{
  "positions": "learned",
  "init": "uniform",
  "init_std_o": 0.00633,
  "optimizer": "muon_variant",
  "lr_head": 0.0033,
  "batch_tokens": [32768, 65536, 98304]
}
MLP neurons of a small language model. Each row is named by its layer, matrix (down: output weights) and neuron, and shows model dimensions 357-420. Each number is 128 + 24 x the weight over its row's rms, rounded and kept within 0 to 255.
A block is one neuron, or neurons of one layer that tend to fire together. After each block is what it responds to, as a language model described it from the Wikipedia text at the highest values.

L5.down777 [110 154 127  97 146 136 165 152 170 103 111 113  89 138  73 106 100 145 125 123 113 125 139 100 116 124 144 141 112 130 134 116 109 116  90 140 138 124 121 124 131 142 107 124 110 141 150 141 131 124 101 121 132 133 145  98 152 145 129 173 119 100 130 148]
L5.down1677 [136 163 122  99 167 132 115 134 130 125 126 142 130 153 122 124 125 147 129  83 117 150 131 111 100  99 147 117 120 127 128  97 131 117 171 120 166  95 131 101  86 121 144 135  90 118 108 130 126 123 124 131 122 124 123 130 124 128 124 141 119 107 110 141]
Responds to: Word-start pieces, modifiers. Mainly the first piece of a split word, like g|lebe, p|amuɲ, f|jords, or 1|6 in numbers; also quantity or importance modifiers after a/an/the/numerals, like important, major, little.

L2.down207 [132 104 104 143 104 126 135 150 140 191 111 133 109  92 104 103 150 100 121 122 119 135 135 119 157 170 108 136 125 136 130  88 109 122 147 109 130 139  99 149  50 136  98 165 127 153 144  91 141 125 168 107 146 130  84 114 109 116 157 134 152 139  99 154]
L2.down607 [111  98 118 121 108 165 127 125 163 105 116 130 142 141 155 127 120 112 116  94  79 125 109 131 134  96 132 152 132 118 124 125 147  73 102 127 154 132 135 160 158 105 154 126 132 112 123 125  55  86 141 120 170 159 144 106 130 169 111 146 137  91  75 155]
L2.down715 [130 132 133 131 150  99 103 143 127 118 132 154 149 105 113 118  63 122  83 117  98 145 126 136  76 183 113 132 152 125 149 137 150 157 119 136 100 130 158 138 119  86 178 134 127 116 138 149 103 137 128 122  84 115 119 120 125  86 146 103 122 148 116 123]
L2.down2344 [101 124 125 107 101 115 157 116 126 137 147 179  86 153 115 120 141  92 130 125 120 130 158 131 118 147 107  90 116 153 163 181 159 113 199 120 128 124 114 138 140 130 156 142 130 127 108 107 142 121 142 100 120 142 156 124  95  85 134 139 109 105  83 137]
Responds to: Have/had/has and with. Forms of have (had, has, have) right after a subject or relative "who/that", often as perfect auxiliaries, e.g. "who had previously"; also the word with.

L5.down1786 [117 186 125 145 184 137 121 127 112 111 105 101 116  85 143 126 120 122  85 137 110 175 118 113 148 120 124 142 121  95  72 126 136 132 104 138 117  97 125 100 115 111 127 146 102 132 169 141 169  84 180 148 178 152 109  80  85 104 154 117 142 125 126  97]
L5.down1934 [170 160 133 127 147 105 140 125 148 116 103  97 156  96  67 148  92 118 137 102 120  96 144  98 169 157 133 133 153  81 114 124 112 159 139 168 136 131 131 166 142 108 138 145 129 125 124 137 113 157 112 108 171 103 143 147  93 111 121 147 135 130 140  99]
Responds to: Forms of "have". Forms of have (has, had, have, having) right after a subject, often before been, as in "had been" or "has served"; occasionally table pipes and spaces before numbers.

L6.down34 [148 100  98 140 151 109 119 122 172 181 153 174  91 155 135 139 108 109 135 127 120 147 155 125  76 149 198 136 116  88 120 109 165 130 128 126 150 143 145 147 124 141 132 142 134 125 136 194  86 150 139 136 121 164 146 122  67 116 132 113  79 131 157 109]
L6.down368 [138 117 127 133 133 112 160 144 145 102 118 130 142 108 130 140 183 179 154 145 141 117 152 120 122 121 150 100 102  93 108 119 152 132 125 159 135 147 124 100  76 113 136 155  80 122 132 110 127 117 113 119 126  88 122 107 147 130 135  87 132 106  99 158]
L6.down483 [136 118 145 129 119 150 136 130 129 144 140 129 128 150 148 150 146 124 125 135 127 132 160  80  95 152 115 170 131 163 170 154 160 136 139 166 124 139 144 112  80 112 128 140 123 142 130 114 145 143 106 135 122 106 104  99 108 110  98 157 140 117 162 113]
L6.down614 [126 126 172 135  97 142 137 102  99 127 138 139  98 113  91 176 121 108 123 153  90 160 115 115 121  80 142 143 134  82 133 102 108 115 141 168 119 117  98 148 121 147  74 179 119 108 106  73 160 134 121 114 132 167 139  85 126 102 127 135 130  79 134 122]
L6.down768 [118 150  89  94 111 109 122 136 126 146 127 131 123 134 121  83 154 140 151 123 157 121 133 148 127 127 117 123 107  98 130 106 157 127 119 110 149 152 110 120  99 114 156 128 190 115 155 126 151 123 152 131 128 140 137  86 138 164 104 109 110 124 105 148]
L6.down1975 [118 128 105 115 126  95 113 119 146 151 145 149 111 133 152 122 166  96 180 144 128 140 148 110 105 160 108 131 111  93 134 136 111 103 131 115 136 136 126 131 140 128 146 127 115  95  85 107 122 107 136 125 128  90 127 107 127 121 132 121 113 103 121 141]
L6.down2084 [128 177 116 151 108 132 168 133  93 158 163 165 159 124 125 134 196 107 127 131 121  88 138 139 119  62 123 135  94 131 140 116 122 117 166 120 113 121  88 172  98 203  96 108 113 156  91  65 134 115 116 126 128 122 112 114 138 106  93  90 146 133 109 106]
L6.down2361 [102 106 106 117 133 134 119 140 109 115 113 128 129 133 141 120 151 122 157 164 170 128 138  98 109 135  88 118 123 124 126 109  97 133 120  88 160 147 149 142 129 127 118 115  96 147  47 107 110 145 124 148  94 136 141 114 140 106  87 131 180 102 127 110]
Responds to: Space before numbers. The space token just before a number begins, such as years, counts or ranks (e.g. in 1969, number 13, December 1931, carrying 360).

L2.down186 [124 104 130  88 155 165 143 108  93 144 133 123 145 117  95 120 112 146 153 161 122 149 109 137 141 123 143 100  67 120 111 133 152  83 135 120 132 143 124 110  81 134 122 142 157 125 144 124 153 136 116 161 136  81 106 138 149 106 112 160 125 126 140 128]
L2.down734 [144 119 157 108 173 124 124 124 171 104 137  70 143 114 139  95 113 114  89 120 100 147 103 144 109 166 160 142 135 122 129 146 134 117 103 118 153 166 107 122  74 188 125 122 160 112 153 128 176 124 162  89 135 172 123 105 106  96 100 125 136  98 173 129]
L2.down1275 [155 134  73  96 126 144 150 120 167 165 128  97 145 157 125 135 141 165  99 133 145 117 135 164 115 141 105  90 133 145 147 125  81 114 131 103 131  98 104 104 122 124 155 123 124 110 146 135 121 134 129  91 170 179 149 130 136  84  98 100 165 104 137 126]
L2.down2374 [ 87 111 150 110 118 127 110 175 154 117 108 124 120 139 114 124 135 155 109 151 127 133 145 137 113 126 102 150 140 126  79  83 108 112 151 104 103 148 106  85 114 137 148 119 135 155 104 105 122  97 175 122 108 154 127 131 116 116 111 114 153 112 124 149]
Responds to: Article opening a quote. The article a/A or The as the first word right after an opening quote, colon, parenthesis or table pipe, e.g. "a cross between", "A Love Supreme".

L6.down359 [109 149 150 147 142 114 117 169 146 116 119 144  72 120 132 122 141 102 146 105 151 144  93 104 120 166 105 101 145  96  99 126 159 148 137 127 128 160 100 165 141 114 152 103  88 130  89 125 140 118 134 138 133 116 131 123 122 147 104 141 129 106 142 114]
L6.down407 [161  99 129 166 116 158 124 128 146 113 107 106 133 136 117  96 148 142  95 112 122 143 149 111 146 129 127 133 109 118  76 120 159 153 121 137 121 130 127 162 119 146  69 155 136 128 150  86 150 130 101 127 123 139  93 135 117 120 121 106 141 117 105 121]
L6.down600 [137 155 137  82 152 117 156 178 140  67 124 139 143  83 105 131 132 119 134  80 117 101 162 162 155 139 110 142 147 103 100 118 153  91 139 174 114 125  89 158 133 109 150 144  76 144  98  93 146 148 100 159 136 137 152 137 173 173 111 101 140 136 128 149]
L6.down836 [ 97 125 104 135  97  84 150 126  98 134  87 115 136 113 102 126 115 118 150 153 134 120 117  93  78 136 100 156 137 143 129 141 113 128 191 116 154 118  99 121 113 168 137 138 110 130 130 119 136 131 118 156 153  83 110 102 119  98 150  83 141 140  89 161]
L6.down971 [123 108  99 144 146 159 145 134 153 119 128 122 105 132 134 107 140 115 154 120 147 119 122 140 152 137 103 159  98  94 136 103 109 130 157 126 144 167 137 109 129  95 157 128 179 146 137 147 115 131  76 145 108 138 114 104 114 121 119 116 147 137 136 129]
L6.down1290 [ 96 110 109 123 145 119 130 109 159 159 137 120 157  49 145 115 141 114 114 164 142 118 134 107 101  89 163 119 125 106  91 157 104 134 100 153 147 128  65 101 112 128 120 148 114 165 176  97 144 131 116  72 142 134 137 110 107 152 112  94 137 124 103 111]
L6.down1698 [169 144 106 117  99  62 151 148  93 121 147  95 140  79 139 130 141 147 139 149  67  89  73 100 102 106 162 147 156 118 149  86 127 125 143 143 120 163 119 118 161 118  76 120 149 162 155 128 124 109 103 141 112  91 108 138 100 111 155 129 117 134 156 123]
L6.down2509 [148 127 129 147 123  95 110 119 137 130 139 143 147 132 168 154  82 139 122 130  79 112 119 145 142 160 114 102 121  99 130 114 150 127 108 150 149 118 150  82 147  98 150 109 112 127 115 112 117 178 124 133  94 137 108  86  96 128 123 116 129 169 160 135]
Responds to: Perfect auxiliaries and table cells. Forms of have (has, had, having) as auxiliaries or possession verbs after a subject, as in has been, had won, having been; also empty final table cells before line breaks.

L6.down425 [113 174 115 150 127  99 138 168 112 138 143 117 121 131 148 180 140 149 116 139 126 121 117 128 124 152 119 117 128 132  80 159 168 104 109 110 151 161  97 164 143 137 129 110 168 141  87 133 110 129 116 118 176 122 127 139 174 102 150 127 147 160 145 104]
L6.down430 [131 158 108  93 115 141 137  98  85  65 124 132 126 157 107 173 207 154 108 146 119 102  87 156  98 109 145 112 129 164 144 131 141 153 103  84 128 137 137 112 167 159 128 102 132 139 115 141 196 124 122 132 130  89 162 157 127 146 135 137 133 155 135 131]
L6.down550 [164 134 104 124 109 122 146 138 151 122 132 131 154 134 133 149 110 124 168 102 128 111 171 107 109 128 129 122 110 119 150  79 137 157 127 112 117 152 116 163 112 116 140 142 109 161 168 123 138 150 136 131  85  84 112 128 117 129 114 115 129 139 158 131]
L6.down889 [155 147 134 120 130 136 111 118 142 101 137 171 159 146 128 114 127 133 122  94 126 129  99 104  91 129 148 132 134  81 123 132 147 142 165 144 107  89 128 167 150 129 100 138 109 168 100 102  94 121 128 135 142 132 128 136 136 163 130 110 147 122 114 177]
L6.down944 [161  94  96 151 158 143 160 137 103 132  76 104  83 147 131  89 162 132 128 166 130 145  61 145 119 141 145 121  74  94 120 102 118 128 152 135 151 150 125 126 179 122 108 109 150 156  68 116 106 124 150  97 150 151 151 162 107 119 146 153 128 152 126 138]
L6.down1345 [117  98 142 101 156  89 130 128 105 124 149 162 112 115 197 163 134 174 149 162 113 101 132 131 109  79 123 141  81 127 104 141 159 115 150 118 164 110 111 107 115 111 123 113 117 148 112 147 138 122 142 113 107 123 121 112 149 111  98 109 156  92 129  85]
L6.down2012 [110 177 154 124 141 136 134 163 130 120 120 171 111 162 116 118 123 156 150  79 136 130 124 142 142 160 118 104 118 144 121 141  92 149  92 137 147 107  82 155 130 118 150 123 105 102 103 122 138 157 126 152 153 168 136 139 150 125 109 160 137 138 159  89]
L6.down2031 [123 123 130 142 102 131 129 127 159 172 160 107  97  76 143 138 118  97 110 112 131  99 125 164 173 174 170 112 147 120 145 160 123 115 144 104 101  93 127 171 120 117 137 112 158 150 176  98 129 149 107 121 133 151 139 119 113 106 137  96 153 121 122 150]
Responds to: Title-starting tokens. First word or word piece of a creative-work title (song, album, film), usually after a quote mark, pipe or "album", such as Come, Human, Salt.

L5.down1624 [138 121 145  92  95 135 122 131 170 179  96 123 131 113 150 191 101 134 135 131 160 148 110 156 171 124 130 144 129 129 122 108 165 102 157 145 158 131 137 101 108 105 117 116 136  86 119 152 117 141 114 124 151 146 136 166 128 115 164 172 128  83 108 140]
L5.down1897 [127 115 104 118 110 112 119  96 126 150 147  81 116 122 117 117 159 125 122 113 160 140 126 157  96 126 141 170 110 132 130 144 140 166  86 156 175  96 117 143 117 134 138  99 135 102 126 115 120 124  95 162 117 141 139 143 126 161 115 119 168  97 138  98]
Responds to: Word-initial letter fragments. A lone initial letter such as B, H, D or K beginning a rare or foreign word split into pieces, mostly names in lists (Bálint, Haddad, Källberg, Húrin, berry).

L5.down1843 [154 142 157 102 156 124 157 113 134 135  98 153 160 125 108 110 139 147 128 126 150 154 160 150 123 156 185 135 160  90  78 132 128 123 161 109 146 116 133 161 122 148 124 103 135 127  96 176 160 140 137 128 103 164 124 147 136 111 145  99 104 159 126 129]
L5.down1905 [141 164 120 131 135 158 156 158 136 102 145 155 131 160 110 116 126 183 150 124 104 142 182 134 146 119 127  82 145 104 100 128  95 138 157 148  90 115 114  81 146 139 116 120 138  89 133 156 132 146 125 111 112 148 128 133 138 147 126 144 111 147 140 150]
Responds to: Surname first token. First token of a surname right after a first name or initial, as in Steve Henkel, Paula Nechak, Michael Graves; seen in credits, reviews, sports lists.

L2.down1000 [141 114 128 125 136 122  86 118 117 133 124  80 125 134 107 113 129 146 107 147 113 162 142  92 108 137 125 133 102 112 115 129 113 130 136 111 180 114 171 119 125  88 104  89 185 132 103 124  93 134 143 135 144 156 151  32 144 106 139 112 153 134 100 130]
L2.down1310 [132 145 121 104  77 125 102 124  94 108 147 112 170 137 174 123 134 189  89 108 139 135 129 147 106 128 107 156  71  98 169 140  92 127 120  94 116  93 106 135 115 127 149 122 129 124 132 129 135 135 110 115 107 149 124 103 113 123 107 102  98 130 118 156]
L2.down1649 [117 103 157 130 118 129 146 102 162 118 148 133 107  91 129 159 108 139 140 110 105 151 105  85  98 138 123 104 126 136 163 160 171 135 128 161 132 150 122 132 143 128 115 126 136 130 146 106 153 138 146  91 125 180 162 113 126 102 128 124 118 120 104 132]
L2.down2292 [119 144 118 158 152 170 110  96 135 146 129  84 117 110  87 154 141 113 104 123 124 139 109 136 143 115 115 146 141 160 151 140 129 133 173 102  77 129 127 115 107 109 104 102  91 141 155 116 154 144 100 126 113 110 114  70 122 123 124 176 152 126  99 143]
Responds to: Space before numbers. Standalone space tokens that usually come right before a number, as in "in 2022", "No. 15", table cells "| 3 |", also before anatomy list items.

L5.down1060 [136 122 144 152 115 149  69 139 144 137 140 122 141 152 116 135 130 103  97 132 137 158 110 114  91 119 125 123  71  56 107 142 102  99 109 136 133 107 135 118 100 126 133 136 131  99 134 151 156 104 147 109 116  79 131 112 174 117 121 138 131 110 110 125]
L5.down2276 [131 144 102 125 147 131 138  86 156 100 119 127 108 142  97 119 191 147 144 164 129 104 121 112 120 130  97 122 111  79 134 162 108 108 134 110 165 115 152  98 139 165 108 125  81  92 120 138 155  87 114 102 131 128 164 124 154 143  97 142 138  98 128 107]
Responds to: Space before numbers. A bare space token right before a digit, as in scores, ranks, section numbers and measures (Ards 3–0, No. 9, 150 km), sometimes before rare foreign word pieces or surname initials.

L2.down487 [159  63 116 124 143 176 101 166  92 144 145 127 129 117 125 140 121  93 129 133 138 124 122  92 141 135 170  94 113  95 146 131  99 155 139 126 123 125  90 165 106 126 132 120  67 151 120 121  73 112 100  64 122 175  87 137 117 143 113  90  91 160 102 165]
L2.down666 [166 127  88  93  76 134 157 119 129 157 155 104 165 168 159  85 145  96 107 161 125  82 119 145 138 142 121 118 143 114 149  77 113 126 145 160 127 141 154 119 143 153 157  84 109 122 120 114 131 149  92  78 139 105  93 130  98 150 123 107 180 149 158 135]
L2.down977 [126 120  93 148 107  93 101 153 125 123 176 117 140  90  75 124 116  93  95 117 175 100 137 130 126 159 134 112 147 130 127  96 129 115 115 167 126 146 116 126 147 179 117  89 130 148  86 131 120 175 125  76 138 115 128 144 116  88 115 125  97 163 116 152]
L2.down2464 [113  99  87  84 173 173 122 181 146 139 150  86 119 120 112 117 118 115 107 102 152  82 123 122 136 124 137  87 110  93  96 106 100 145 149 147 137 124 105 136 117 193 104 123 116 137 111 145 122 139 150 177 136 131 147  71 129 141  93 101 132 139 133 140]
Responds to: List-item separators. Semicolons, " ;" and ");" that close an item in infobox or table lists (Royal Hungary; pituitary; (2026);), plus some second words of set phrases (United, other).

L5.down286 [118 132 189 136 116 107 126 178 100 122 120 161 136 161 146 152 104 162 128 110 117 103 108 135  92 129 142 131  80 114 115 116 148 119  96  75 157 136 117 146 183 109 118 104 160 149 124 142 136 144 135  66 170 100  75 128 121 150 148 115 151 157 151 154]
L5.down1644 [152 105 142 146 133  98 124 165 122 117 121 179 137 121 154 167 149 182 104 121 132 129 128 138  92  85 110 144 101 116  68 140 163 138 135 128 141 141 148 120 162 150 169 110 167 122 149 139 106  88 155  94 164 108 123 122 114 108 137 109 155 158 127 108]
Responds to: Inside creative work titles. Word pieces and words within titles of books, albums, songs, films and shows, past the first word, e.g. Fulf-illed, Blade Runner, A Friend.

L6.down66 [109  90 144  96 103 115 117 134 137  93  80 163  68 150 114 125 160 115 138 101 107 111 102 116 145 153 123 152 163 135 117 140 131 149 145 111  79 116 140 139 123 122 134 144 102 130 149 132 149 155 136 150 164 125 129 144 161 124 130 115  77 113 171 121]
L6.down438 [111 108 142 113  90 114 171 115 142 134 101 139 113 147 178 126 113 146 148  89 134 137 122 116  85  87 142 153 105 148 170 157 128 131 116 112 168 125 136 141 134 115 122 135 147 125 135 150 122 130 134 130 116 136 139 149 125 129 110 144 164 116 124 166]
L6.down963 [122 107 100 127 126  91 148 153 127 104 158 147 137 152 121 107 125 121  99 138 144 141 112 114 142 102 107 121 156 151 101  60 123 115 143 118 116 136 105 111 146 100 107 117 122 166 132 122 174 171 164  98 120 134 162  99  94 142 135 158 143 108 131 132]
L6.down1391 [155 146 158  75 124  98 156 172  94 142 114 149 104 190  94 169 158 128 106 116 108 116  93 138 123 111 135 116 130 164 111 124 158 129 177 136 146 104 121 107 152 143 111 121 123 133 171 106 174 127 139 119 108 141 192 117 125 129 138  82 122 119  61 136]
L6.down1407 [136 122 157 107 142 107 152 110 143  52 125  98 122 137  93 129 112 108 132 148 114 137 118 113 122 104 118 175 137 111  91 131 163 148 109 136 100 123 156 144 142 113 131 123 132 148 138 103 185 173 125 112 146 139 149  86 140  98 119 127 127  89  81 145]
L6.down2076 [163 157 137 118 113 110 140 144 178 151 105 126 133 112 148 142 131 149 111 158 135 166  98 113 123 132 133 136 160 122 126 120 120 112 127 112 111 106 143 142 109 112 134 131 137 146  81 157 132 145 118 160 107 129 150 170 168  87 153  96 165  98 143 146]
L6.down2197 [ 76 131 117 133 117  79 143 140 131 141 121 125 155 112 129 146 132 150 117 118 115 104 144 120  94 121 120 119 115 145 103 128 100  92 115 158 165  93 158 124 138  98 161 149  84 159 112 134 140 123 152 107 136 136 161 167 122 133 143 140 140  96 146 145]
L6.down2302 [101 157 107  62 117  78 126 148 120 118 134 147  68 168 140 112 108 141 131 114 147 171 126 134 117 178 144 107  96 142 133 135 117 102 157 144 107 187 105 158 106 168  99 132 121 129 148 130 162  95 103  85 143 148 137 101 145 109  93 147 144 123 127 136]
Responds to: Start of name. First fragment of a word split into pieces, mostly the opening capital of a proper name, as in Ashraf G-hani, Musa G-urbanli, Saint-G-irons.

L5.down569 [131 123 146 134 109  96 112 116 105 120 138 137 143 103 120 119  95  94 109 125 172  88 116 145 104 133 121 133 118  99 102 111 128 134 118 125 148 190 121 112 179 150 144 131 130  91 134 168 118 121 137 125  96 114 126 152  75 112 112 108 135  99 114 146]
L5.down1589 [195 166 132 130 155 163  92  99 123  79 120 139 137 173 146 100  97 130 155 149 124 138 145 144 143 124 194 121 150 147  97 127  99 118 115 157 183 139 155  97 123 121  62 119 132 118 117 137 146 118 124  84 119 137  83 167 135 128 150  75 115 112 116  99]
Responds to: Indefinite article "a". The indefinite article a (sometimes capital A) starting a noun phrase after as, was, including or commas, e.g. "as a peacemaker", "including a collaboration".

L2.down595 [128  96  75  96 114  74 126 123 116 166 159  82  84 162  88  99 151 157 119 153 127 132 160  81  84 117 114 114 124 133  77  91 118 161 132 115 124 108 129 113 115 142 158 111 160  87 148 120 137 117 137 114 179 105 151  95 142 117 142  90 122 155 139  86]
L2.down608 [133 121 113 157 100 129 134 148 149 129 125 149 130 130 108 119 131 163 156 118 189 163 171 100 108 111 135 123 101 117 126  94 142 120 153 118 123 108  89 145 160 157  97 157 110 134 151 157 136 104 106 126 113 126 111 150 155 113 124 124 140 150 125 109]
L2.down1242 [165 120 101 122 130 136 129 147 108 129  97 130 118 107 117 122 136 114 135 123 101 189 127 138 141  99 127 113 119 124 135 125 153  81 149 133 111  69 140  95 127 148 146  92 116 145 138 142 117 141 125  94 173  96 120 138 129 141 139 140 144  88 158  88]
L2.down1646 [121 124 147 125 145 106 112 122 129 162  77 116  95 105 120 109 113  94  92 107 145 139 145 149 137 116  96 154 107 136 103 147 187 146 133  82 136 152 114 121 119 114 133 121 129 139 142 188  59 122  85  95 154 116 106 131 116 131 155 105 131 127 132 128]
Responds to: Initial letter of names. Single-letter first tokens of a split word, usually a capital opening a proper noun such as a place or person name, as in G of Gondolin, Gauri and Gresham.

L6.down375 [157 134 112 120 129 120 131 126 107 173 103 143 136 102 127 183 113 162 145 108 105 161 144 104 115 148 127 194 163 105 154 112 150 123  83 106 123 129 133 154 144 148 103 175 115 147 131 163  85 172 122 124 174  95 151 141 130  99 128 155 155  69 139 113]
L6.down448 [125 136 154 139 113 147 112 128 154 100 120 176 121 118 142 128 166 112 105  90 143 106 138 129 110 110 104  58 153  94 138  81 127 167 125 118  75  95  94 116 176 134 110 112 170 148 127 112  97 136 155 139 156 164  91 131 158 111  95 141 115  98 135  99]
L6.down1080 [158 117 144 170 133  98  97  76 148 172 134 139 142 158  94 106 131 131 112 145  80 109 140 121 136 124 142 108 118 116 115 111 131 175 119  96  95 165 104 146 155  99 168  74 144 129  92 114 165  93 134 102 125 127 147 137 152 114 172 127 134 131 138 148]
L6.down1470 [115 198 157 153 100 136 110 112 125 126 116 116 103 107 111 120 110 127 167 135 147 147 154 129 119 122 123 130 125 140 146 109 130 122 142  87 121  84 148 117 137 193 144 133 107 150 133 172 118 137 129 143 150 159 118 148 120 109  95 119 115 178 190 154]
L6.down1772 [141 111  97 152  95 166 133 156 135 129 136 110 160 139 132 140 121 160 128 104 140 148 149 132 101  98 126 153 167 140 119 137 101 140 173 145 139 130 125 115 137 141 114 149 153  96 115 121 100  82  89 125 106 130 108 148  80  98  88 118 132 102 119 116]
L6.down1863 [126 129  84 117 115 104 131 160 161 163 161 148  88 137 163 118 132 130 144 153 122 108  99 170 113 153 145  90 112 130 106  48 123 179 105 150 123 145  82 149 116 138 180 142 140 159 146 143 158 151 123 142 154 110 117 151  66 138 151 172 158 130 151 127]
L6.down1929 [174  77  83 125 120 127 127 142 108 143 118 167 168 127 147 108 147 113 157 148 120 125 145 135 125  84 155 117 129 165 134 118 134  95 112 152 184 135 136 117 201 101  98 159 125 123  99 134 157 128 117 113 148 127 106  97  87 114 117  96 148 176 129 140]
L6.down2492 [141 127 130 134 134 149 161 102 150 108 100 148 130 129 158 118 119 123 126 117 156 107 114 160  96 156 123  98 120 150 126 129 128 126 128 107 108 136 159  98 180 152 137 120 158 139 157 129 157 127  91 125 120 144 168 129 166 143 109 122 106 118 122  91]
Responds to: Word-initial single letters. Single-letter first pieces of longer split words, mostly capitals B, S, D, M, beginning rare names or foreign words in lists and tables (B|alint, S|onoma, b|olt-on), plus some year digits.

L6.down696 [132 138 101  97 126 127 138 135 127 139  97 142 145 108 147  96 151 114 149 132 147 141  93 159 106 128 121 101 131 101  87 108 120 132 120 128 112 106  97  69 119 157 108 162 128 154  73 147 128 117 111 102 147 121 125 156 108  85 113  96 110 153 119 136]
L6.down946 [153 136 135 113 152 100 125 146 113  94 106 137 133  91 139  98 117  83  89 121 128 146 106 112 158 114 136 172 141 145 122 100 113 151  74 143 170 122 154 163 133 158 140 154 128 116 125 149 141 165 116 165 127 139 145  82  98 138  95  86 135 119 130 114]
L6.down1026 [131 124 162  77 168 131 121 143 144 102 116 122 116 144 189 129 100  86 109 128 102 130 122 129 142  91  89 133 166 150 101 131 152 121 100 141 149 124 125  87 122 184 122 130 112 113 131 110 181 123 108 130 173 121 100 111  78 118 122 141 143 139 100  89]
L6.down1083 [165  69 101 139 109 156 136  74  68 111 129 146 102 151 124 142 127 151 137 150 182 167  92 182 109 122 131 139 174 106 150 173 100 109 138 123 142 131 156 154 120  93 150 113  79 143 152 156 104 133 123 143 101 133 143 138 102 125 120 103 135 149 123 128]
L6.down1743 [145 114 137 131  78  96 105 134 147 150 100 109 126 125  87 120 100 146 142 104 156 122 138 121 163 133 159 124  99 139 162 141 146 109 154 140  89  96 116 109 111 136 139 132 129 136 124 131 153 112 123 119 141 185  98 138 114 146 152 120 141  73 137 131]
L6.down2167 [136 117 148 126 173 102 124 144 109 108 103 105 100 115 132 138 144 110 147 137 160 138  79 137 118 133 119 189 126 109 108 120 111 103 166 151 171 101 150 161 153 145 170 145 171 168 104 111 161 125 111 123 112 136 130 138 119 122 159  98 138 140 153 109]
L6.down2194 [136  95 101 146  86 115 127 120 131 137 107 122 153 146 106 142 104 150 140 153 141 101 139 137 131 158  87  95 118 148 144 162 158 124 136 155 117 117 159 143 107 119 122 123 111 104 123 148 127 166 156 148  99 137 135 105 132 139 165 138  91 110 182 178]
L6.down2219 [164  97 156 136 122  99 137 130 137 108 134  74 158 122 114 118 140 135 128 133 171 161 101 124 113 109 153  69 126 163 140 125 170 144  99 120 189 121 144 120 190 124 114 113 103 140 127 140  94 144 124 158 122 113 140  80 128 129 111 166 119 133  90 172]
Responds to: Indefinite article a. The indefinite article a or A opening a noun phrase after verbs, prepositions or commas, as in a few, a job, a heavy price; occasionally one, several or number words.